From a checkpoint of a small transformer trained on Wikipedia: 11 layers.
MLP neurons of a small language model. Each row is named by its layer, matrix (down: output weights) and neuron, and shows model dimensions 272-335. Each number is 200 + 30 x the weight over its row's rms, rounded and kept within 0 to 999.
A block is one neuron, or neurons of one layer that tend to fire together. Before each block is what it responds to, as a language model described it from the Wikipedia text at the highest values.

Responds to: Mid-word subword fragments
L2.down193,179,218,205,176,200,265,220,151,220,173,161,183,229,201,149,192,199,171,184,207,159,193,171,211,159,219,240,150,231,212,172,197,219,195,211,142,208,177,217,165,193,250,168,201,209,188,179,194,190,179,189,232,124,143,200,285,187,247,211,173,160,214,225,198
L2.down914,238,182,221,164,195,203,185,234,246,231,252,165,236,204,200,230,180,216,249,217,210,202,169,169,197,218,193,192,261,224,183,226,200,154,200,207,190,161,200,202,191,152,234,158,197,263,151,196,203,218,171,201,197,185,165,192,222,180,224,193,246,165,190,151
L2.down946,215,214,197,244,220,249,171,196,176,210,198,188,176,193,171,207,240,172,204,260,210,180,179,151,253,208,228,163,208,116,117,178,250,169,208,181,181,212,204,195,190,172,196,182,175,154,224,206,207,150,188,241,217,161,237,188,203,224,155,208,206,203,227,201
L2.down962,180,188,152,190,202,204,234,210,209,220,249,206,200,224,226,232,210,200,235,141,229,211,199,220,169,187,149,207,194,190,199,171,240,253,237,221,235,235,209,195,181,200,186,197,165,137,209,200,146,224,207,218,189,217,192,190,195,198,300,200,179,189,161,216
L2.down1011,209,170,162,215,165,255,258,216,178,174,147,202,244,246,189,185,216,150,224,153,204,172,204,232,205,202,234,209,255,193,226,205,178,190,193,233,205,198,242,194,213,236,206,172,195,271,193,219,210,232,179,205,174,217,157,175,253,224,210,246,246,230,233,231
L2.down1068,249,174,194,191,196,273,204,256,227,206,186,171,228,216,156,216,209,174,196,211,211,180,254,187,176,229,223,221,198,205,189,169,205,236,142,160,191,226,133,263,197,193,218,176,207,210,178,243,200,171,178,163,208,151,190,215,238,196,200,197,175,194,206,174
L2.down1175,216,218,204,197,240,129,173,188,181,189,147,193,223,201,208,202,197,203,175,174,223,177,199,198,168,213,143,211,193,211,178,196,217,218,177,162,144,224,204,237,189,186,238,221,201,236,216,174,276,175,220,148,149,192,168,256,207,199,234,137,235,236,234,174
L2.down1516,227,202,182,283,142,161,203,213,127,198,216,155,187,236,227,186,202,191,202,223,185,209,194,196,149,180,202,188,177,188,213,181,162,233,172,149,193,237,137,174,189,173,148,186,225,221,175,217,143,206,212,139,197,194,177,242,210,225,302,210,244,260,167,172

Responds to: Mid-word second fragments
L7.down814,179,157,207,191,223,250,162,227,237,182,164,180,202,171,227,154,162,183,183,138,229,199,256,231,212,251,211,210,234,186,169,240,154,170,185,169,198,229,188,186,284,181,235,166,207,238,197,219,196,192,165,209,190,208,192,211,222,174,214,244,205,204,232,250
L7.down1009,180,196,210,195,243,178,165,165,145,172,238,234,199,225,217,223,195,200,201,171,217,244,228,201,214,227,225,179,216,184,176,197,209,161,163,202,202,198,217,109,147,201,241,290,134,266,175,218,149,145,197,173,224,227,203,188,194,207,204,185,196,194,224,168
L7.down1056,226,219,203,157,179,189,204,221,220,204,230,248,223,235,252,221,218,205,177,171,227,190,232,204,186,209,193,249,203,199,190,221,220,204,198,224,195,268,187,156,205,218,193,200,182,207,163,206,205,196,212,195,224,174,232,242,165,196,187,141,230,269,212,216
L7.down1090,244,133,113,173,186,153,245,222,184,178,188,233,178,220,241,204,231,258,215,175,182,211,212,266,212,168,203,230,197,210,276,212,185,193,207,165,197,195,255,183,188,215,184,171,163,225,250,246,172,168,184,198,146,214,219,122,200,229,161,230,193,229,232,185
L7.down1239,183,221,194,204,172,175,253,204,169,235,217,256,131,188,167,179,190,231,222,180,228,142,171,232,199,185,173,201,199,194,143,198,191,181,183,199,206,187,166,154,169,222,178,189,116,223,200,170,194,225,215,208,247,208,233,161,189,167,196,181,224,216,184,196
L7.down1286,218,224,189,215,216,191,126,201,202,207,224,170,233,168,230,167,213,258,139,224,233,154,230,209,190,208,166,218,195,204,271,192,222,191,196,218,187,192,181,207,230,141,178,178,205,225,158,171,157,241,173,146,210,210,128,218,181,188,216,195,188,206,201,228
L7.down1378,228,227,203,185,227,215,171,206,251,260,177,200,246,219,234,200,224,191,193,165,204,190,222,122,198,180,177,184,250,151,235,169,231,216,220,185,216,188,233,192,177,200,169,200,158,196,196,201,204,169,200,219,223,208,193,214,229,183,247,242,194,234,170,239
L7.down1477,184,138,182,223,221,204,221,211,211,256,199,211,164,216,254,194,203,193,227,176,171,189,145,219,212,195,219,157,241,198,230,166,201,215,143,203,195,165,189,182,224,167,135,232,138,216,179,208,188,158,159,223,211,207,165,180,215,178,248,207,185,218,206,153

Responds to: Field separator after entry names
L6.down313,177,215,173,194,214,270,247,189,240,221,213,219,236,243,223,206,182,207,207,176,211,161,230,230,182,162,170,174,187,177,248,228,292,212,197,192,230,179,215,183,204,163,193,225,213,200,192,215,202,214,258,134,190,191,202,168,187,191,179,198,168,162,242,208

Responds to: Mid-word subword pieces
L6.down967,200,195,201,169,214,180,195,191,226,198,227,140,200,177,171,149,184,226,225,216,219,203,177,179,114,252,184,196,231,209,200,173,193,178,199,224,213,149,198,136,206,220,184,169,180,181,145,207,219,218,217,194,188,222,233,190,215,185,185,214,196,200,171,243

Responds to: Mid-word vowel fragments
L2.down306,230,200,177,164,184,245,227,180,244,148,178,215,223,223,168,188,186,225,185,204,185,199,210,199,193,210,201,229,182,232,151,183,214,225,134,209,223,162,233,222,207,177,208,189,209,187,212,171,186,207,233,220,200,196,237,184,162,228,218,186,207,198,191,182
L2.down342,225,186,184,177,249,217,160,200,224,168,216,164,178,206,243,205,193,250,166,168,241,210,204,200,197,227,228,202,220,156,208,236,236,239,208,170,215,241,232,180,215,260,165,252,201,170,176,171,197,210,228,170,201,187,201,202,237,191,209,205,137,203,184,227
L2.down398,252,217,201,162,173,184,196,217,195,205,177,185,190,190,212,226,215,193,219,180,206,183,239,184,174,204,166,142,214,188,170,256,131,197,174,246,190,136,229,171,157,243,180,161,199,230,156,234,147,150,219,204,185,182,144,183,268,214,177,182,148,200,200,203
L2.down917,209,216,188,232,242,216,189,210,184,167,156,157,166,155,168,167,219,276,225,192,192,197,210,246,186,233,189,195,178,200,213,239,183,227,171,207,169,254,184,205,217,242,190,183,153,137,228,202,163,258,142,255,152,219,176,260,204,179,138,205,186,175,210,203
L2.down1081,204,243,205,186,238,232,193,152,247,181,192,226,224,208,202,202,199,218,167,244,187,249,180,208,244,245,133,146,252,210,163,234,193,147,208,237,216,205,187,238,221,225,185,208,214,170,172,257,189,242,208,162,162,237,239,227,173,228,186,199,184,179,258,269
L2.down1084,211,144,194,241,179,214,224,171,206,199,225,229,229,191,223,226,224,228,198,235,168,234,184,167,219,250,199,182,228,206,209,217,197,191,242,186,242,234,210,208,207,257,206,161,182,221,173,145,213,252,202,171,150,235,189,141,205,192,237,187,216,239,206,257
L2.down1128,214,126,167,162,204,219,286,253,235,221,184,212,181,185,274,189,165,226,225,187,242,200,231,205,212,254,178,201,164,186,192,224,180,213,174,185,223,184,219,209,173,211,182,197,204,200,256,201,162,199,233,177,237,203,184,201,201,219,226,274,217,158,144,198
L2.down1228,209,237,184,198,179,177,186,176,287,156,215,236,222,178,216,222,210,182,190,196,244,212,230,197,163,234,173,156,182,196,188,217,191,170,141,191,180,233,212,194,174,219,219,186,171,206,194,173,175,223,185,206,226,191,178,270,200,243,205,231,171,211,172,233

Responds to: Ambiguous word-start pieces
L2.down134,168,217,209,173,196,194,279,209,215,158,216,212,185,184,174,133,225,161,265,202,208,215,239,259,220,207,174,227,198,246,126,186,213,197,164,221,191,189,213,196,189,225,232,220,221,195,177,235,237,179,193,201,222,223,201,218,214,157,236,174,201,156,216,112
L2.down327,213,230,224,189,233,176,222,199,226,204,201,245,196,199,185,218,207,226,198,170,164,211,200,192,202,174,190,163,189,203,220,229,334,183,194,220,226,173,176,197,149,185,179,208,187,205,233,185,223,189,199,218,227,215,200,174,194,216,165,256,146,160,249,207
L2.down621,172,258,193,168,222,143,203,196,221,235,169,133,196,201,217,221,175,190,227,135,197,161,231,202,135,118,193,220,208,230,213,187,218,179,192,252,216,194,222,221,211,156,203,226,227,203,203,255,221,194,207,193,171,225,162,199,227,182,172,177,175,169,255,191
L2.down681,191,201,183,226,177,263,221,166,193,156,209,163,190,223,235,205,226,219,215,173,179,178,213,206,186,127,133,221,166,194,249,195,241,239,157,221,159,229,156,177,215,212,172,175,204,189,225,220,207,204,201,215,219,229,218,222,176,206,244,225,236,236,207,168
L2.down872,178,234,144,223,191,204,214,187,203,224,181,169,193,206,168,201,172,251,232,164,186,155,279,180,205,166,191,172,184,189,193,210,254,136,180,224,168,178,146,220,198,229,228,178,185,275,168,214,228,225,184,217,219,194,241,204,252,206,239,145,181,193,181,224
L2.down1093,181,231,197,168,224,214,242,149,236,256,188,268,230,178,201,188,262,176,208,231,183,216,216,229,187,150,162,170,202,196,213,206,319,189,159,220,204,208,212,227,154,183,212,190,164,227,135,160,200,199,225,145,178,229,179,192,193,193,198,228,178,151,254,200
L2.down1109,253,234,177,216,203,219,174,247,156,231,245,166,174,177,270,251,183,215,215,181,229,207,167,163,220,201,129,187,174,185,209,173,216,206,210,214,121,200,168,207,207,187,179,203,198,231,161,217,212,202,186,211,222,183,220,197,197,170,235,180,178,268,217,172
L2.down1341,157,229,217,138,174,188,163,225,227,218,223,222,203,157,161,203,280,153,200,159,238,170,184,228,233,171,243,178,201,191,237,156,259,183,144,221,233,240,151,231,183,230,212,198,174,187,207,189,140,211,161,180,219,177,254,217,217,163,175,232,193,169,198,185

Responds to: Before date or census references
L7.down117,212,134,212,209,141,163,210,212,162,236,208,169,224,204,182,162,180,243,238,193,148,250,260,174,217,221,215,228,206,179,186,220,175,239,170,168,202,175,176,178,216,184,213,164,215,232,228,171,250,195,221,197,146,198,147,202,209,195,231,202,205,197,232,208
L7.down126,230,232,184,208,218,158,199,210,229,187,194,207,199,209,222,176,181,140,253,215,182,159,240,240,162,217,165,187,256,188,231,176,178,162,185,180,201,213,182,188,187,184,254,225,266,160,206,164,236,247,263,230,149,169,196,258,180,168,181,160,195,169,229,198
L7.down432,178,213,228,164,184,217,185,224,183,228,228,180,212,131,164,185,185,174,204,215,185,207,180,197,182,220,217,201,167,216,172,219,152,184,213,199,144,228,227,242,196,194,176,185,198,248,199,249,227,183,200,172,191,212,241,206,174,194,256,235,198,230,179,226
L7.down708,220,159,139,235,234,190,214,244,209,173,198,239,210,157,186,152,209,214,159,185,184,201,183,237,208,194,214,274,183,208,177,161,180,187,227,189,213,192,196,224,244,192,192,179,206,210,185,194,129,190,205,196,206,268,267,250,178,181,233,259,165,242,209,178
L7.down887,211,223,191,176,216,203,196,230,175,215,156,206,235,171,187,226,172,243,172,233,197,185,156,171,215,123,197,184,224,197,241,202,194,213,179,203,202,182,180,240,205,229,171,185,183,183,247,232,189,204,219,245,191,201,199,217,203,181,181,242,231,172,186,207
L7.down941,234,218,198,166,199,187,197,216,196,165,235,297,203,220,176,191,224,205,208,242,225,200,174,251,224,177,163,196,222,156,200,210,146,170,196,206,246,193,195,176,212,246,212,179,285,199,171,148,206,234,195,195,161,156,162,243,162,199,183,197,202,160,215,180
L7.down1290,134,197,207,176,218,172,184,210,143,202,185,193,237,200,211,191,185,199,193,219,195,259,157,251,209,210,190,216,177,145,227,161,226,233,199,253,192,209,194,180,277,210,214,207,270,193,155,210,193,156,162,299,184,209,196,259,211,193,229,239,250,185,212,298
L7.down1532,184,184,197,211,163,271,155,203,201,236,267,228,154,137,219,213,222,249,174,197,201,174,195,211,196,221,263,176,188,182,230,185,202,204,159,199,192,224,157,302,157,204,261,142,265,185,208,206,180,171,199,219,238,199,142,228,250,238,173,172,195,164,207,218

Responds to: Word-start letter fragments
L7.down69,188,214,200,225,176,256,270,200,216,187,210,223,205,179,235,169,216,190,204,195,174,199,204,220,182,186,226,163,207,193,184,187,213,192,234,195,220,171,152,203,221,211,173,193,229,186,169,105,227,196,209,220,247,183,143,169,170,155,219,229,158,194,164,229
L7.down96,192,168,205,168,216,182,262,183,201,204,231,200,208,193,165,227,203,202,259,249,219,185,185,157,213,186,158,235,198,173,213,208,222,199,212,171,215,195,233,218,216,204,195,201,223,133,119,172,171,172,203,246,187,198,220,213,226,195,169,180,181,167,156,191
L7.down459,212,194,209,184,184,189,224,246,179,273,210,236,217,165,148,156,201,258,236,224,190,179,170,200,226,197,202,235,143,132,246,192,221,234,251,140,150,210,226,209,213,256,183,169,233,195,133,155,204,222,237,260,217,201,175,229,217,138,180,202,148,150,158,224
L7.down469,210,204,156,230,182,199,199,176,211,241,181,197,187,197,166,208,222,253,181,244,229,189,243,162,237,131,155,198,224,204,162,219,129,222,199,192,196,185,187,218,176,169,183,255,212,174,165,199,193,189,194,195,262,168,157,184,213,180,198,204,212,162,163,213
L7.down676,212,123,185,178,213,218,212,199,185,235,188,176,240,222,193,217,228,235,210,201,214,224,255,205,183,212,188,204,181,211,193,195,186,204,191,174,210,246,194,212,225,248,194,253,215,217,170,190,204,203,223,198,194,187,254,169,209,218,236,220,207,189,229,234
L7.down798,196,224,197,153,226,193,192,195,194,215,212,227,240,170,167,139,203,217,218,147,251,203,262,241,244,179,142,198,154,194,241,242,220,237,192,191,144,209,218,242,187,195,226,196,230,160,139,195,166,222,192,216,225,203,181,205,194,185,148,185,183,195,141,230
L7.down1211,187,199,159,194,182,194,178,183,186,173,182,202,249,187,222,250,222,204,194,230,202,181,241,222,206,172,186,230,178,156,208,208,173,198,237,179,190,183,227,276,231,209,172,250,213,83,209,172,143,216,215,200,163,201,164,163,227,215,178,233,168,162,163,205
L7.down1409,170,216,169,142,167,253,250,188,192,206,249,159,206,220,173,259,258,200,181,225,245,236,184,191,245,177,219,197,219,148,228,203,209,194,274,190,202,217,188,274,219,220,154,178,237,198,196,184,205,258,199,228,216,177,182,211,224,192,155,184,172,190,203,188

Responds to: Mid-word "in"/"vi" fragments
L2.down145,209,210,183,155,184,162,183,186,200,220,160,199,152,167,130,196,214,218,195,238,233,213,222,217,210,218,207,199,230,233,228,176,182,206,195,160,230,192,254,164,188,279,205,203,176,180,226,196,169,167,177,240,213,182,161,114,180,220,189,193,203,217,180,184
L2.down179,204,176,188,201,217,182,208,203,176,267,125,169,226,194,161,234,214,202,204,192,177,200,235,204,223,202,214,211,178,232,241,220,197,252,189,184,254,197,186,195,195,170,161,169,216,207,210,272,229,214,199,244,218,172,138,178,192,141,248,222,229,243,205,219
L2.down525,207,173,177,146,176,190,191,195,238,236,233,183,194,214,189,203,186,186,258,203,171,223,213,209,194,201,191,198,234,207,228,169,173,222,208,197,218,190,213,209,189,174,199,162,230,216,204,236,194,198,184,219,265,207,188,210,183,122,224,239,161,222,201,210
L2.down571,195,164,205,180,179,146,213,218,182,219,215,195,135,176,190,222,218,175,233,165,211,158,205,241,200,251,167,222,205,197,210,203,167,218,184,198,211,197,213,137,218,270,206,190,185,172,245,200,177,178,168,194,195,186,200,194,227,194,150,195,169,197,201,179
L2.down674,244,229,191,180,210,239,213,178,254,246,202,226,237,239,231,158,211,219,189,236,187,226,214,226,251,160,173,195,202,175,220,174,138,210,189,193,202,210,188,213,196,222,172,217,188,210,207,191,209,178,184,212,183,198,178,199,228,169,285,215,231,166,183,163
L2.down752,244,253,226,168,212,217,193,251,189,255,172,171,184,202,268,195,183,183,148,169,161,201,240,157,181,220,144,231,220,226,199,194,225,191,162,211,245,178,242,250,194,223,240,220,207,178,185,199,211,202,136,204,202,160,187,187,222,204,215,196,193,209,163,222
L2.down967,183,157,179,203,182,218,176,225,219,174,207,141,184,251,238,208,215,183,234,184,169,183,183,212,208,209,203,211,209,195,260,220,209,218,225,206,151,224,185,190,189,202,229,241,219,203,180,235,182,167,187,189,228,199,242,202,220,147,227,182,201,213,193,156
L2.down1310,200,174,193,194,159,193,267,236,169,220,216,160,192,165,202,187,219,200,200,207,246,186,220,186,213,204,174,195,236,152,205,161,203,163,158,136,233,222,227,157,163,181,163,183,204,208,217,232,160,184,200,227,180,170,167,200,170,198,257,223,204,182,160,234

Responds to: Mid-word i-syllable fragments
L7.down37,205,198,170,147,148,243,201,239,205,177,192,224,162,218,206,207,151,209,178,189,196,195,262,182,181,162,177,218,186,182,202,205,209,181,158,237,228,143,186,255,217,286,218,207,235,218,148,248,253,167,202,210,197,190,151,198,207,233,255,286,192,231,199,231
L7.down307,227,211,189,201,232,187,197,181,206,224,240,258,153,185,228,203,222,207,228,159,248,248,221,242,180,160,222,212,175,156,207,257,209,222,209,162,196,139,233,207,158,183,208,148,225,222,184,172,206,157,192,204,204,214,165,202,184,232,231,176,179,184,161,219
L7.down886,207,248,195,190,172,207,199,174,218,149,234,195,193,216,167,189,210,254,188,187,193,199,172,203,129,190,160,234,172,164,201,208,215,180,142,152,195,155,219,218,183,196,204,235,196,188,192,233,204,241,204,221,178,208,203,209,176,226,186,226,203,201,197,208
L7.down913,183,211,189,195,147,206,230,237,199,180,163,208,219,232,149,166,200,164,210,226,218,186,152,186,167,172,187,209,203,182,198,172,153,173,161,198,188,257,251,201,253,268,232,157,238,206,189,185,205,167,190,242,185,187,176,178,187,244,192,219,247,184,167,207
L7.down1007,200,197,181,209,220,204,213,227,159,175,275,232,201,164,209,166,256,155,217,224,163,165,244,212,269,169,184,207,182,198,178,175,202,204,201,196,224,203,282,170,225,198,187,234,203,193,129,226,238,211,216,264,193,209,227,143,224,207,189,163,205,194,190,136
L7.down1070,175,175,203,208,216,179,214,257,229,195,188,258,188,171,169,158,182,154,197,246,234,200,208,175,195,190,202,202,162,227,214,203,166,214,171,135,221,201,169,211,203,177,194,172,207,216,265,218,191,181,159,212,236,246,202,170,204,263,116,227,228,173,215,154
L7.down1295,191,212,137,193,204,256,185,262,244,190,251,186,198,204,163,183,222,243,205,260,163,172,189,150,206,184,166,258,243,145,181,188,212,189,188,245,130,203,236,218,225,227,225,227,199,249,209,203,184,218,183,165,184,164,193,239,170,190,231,267,225,166,202,193
L7.down1423,195,217,194,134,187,275,238,181,251,113,209,236,191,152,239,204,168,189,203,261,192,187,194,145,208,205,190,237,260,189,173,240,187,142,261,200,162,286,221,229,200,219,205,218,223,196,206,239,266,174,207,175,196,192,169,187,231,170,205,195,197,247,206,236

Responds to: Mid-word name fragments
L6.down546,199,186,201,181,197,196,138,207,218,242,212,236,201,175,182,233,208,223,260,214,219,213,231,105,227,207,176,237,157,214,215,245,199,218,196,200,168,212,156,159,229,167,236,164,260,234,168,188,215,204,181,180,193,210,222,198,212,190,192,212,166,204,164,246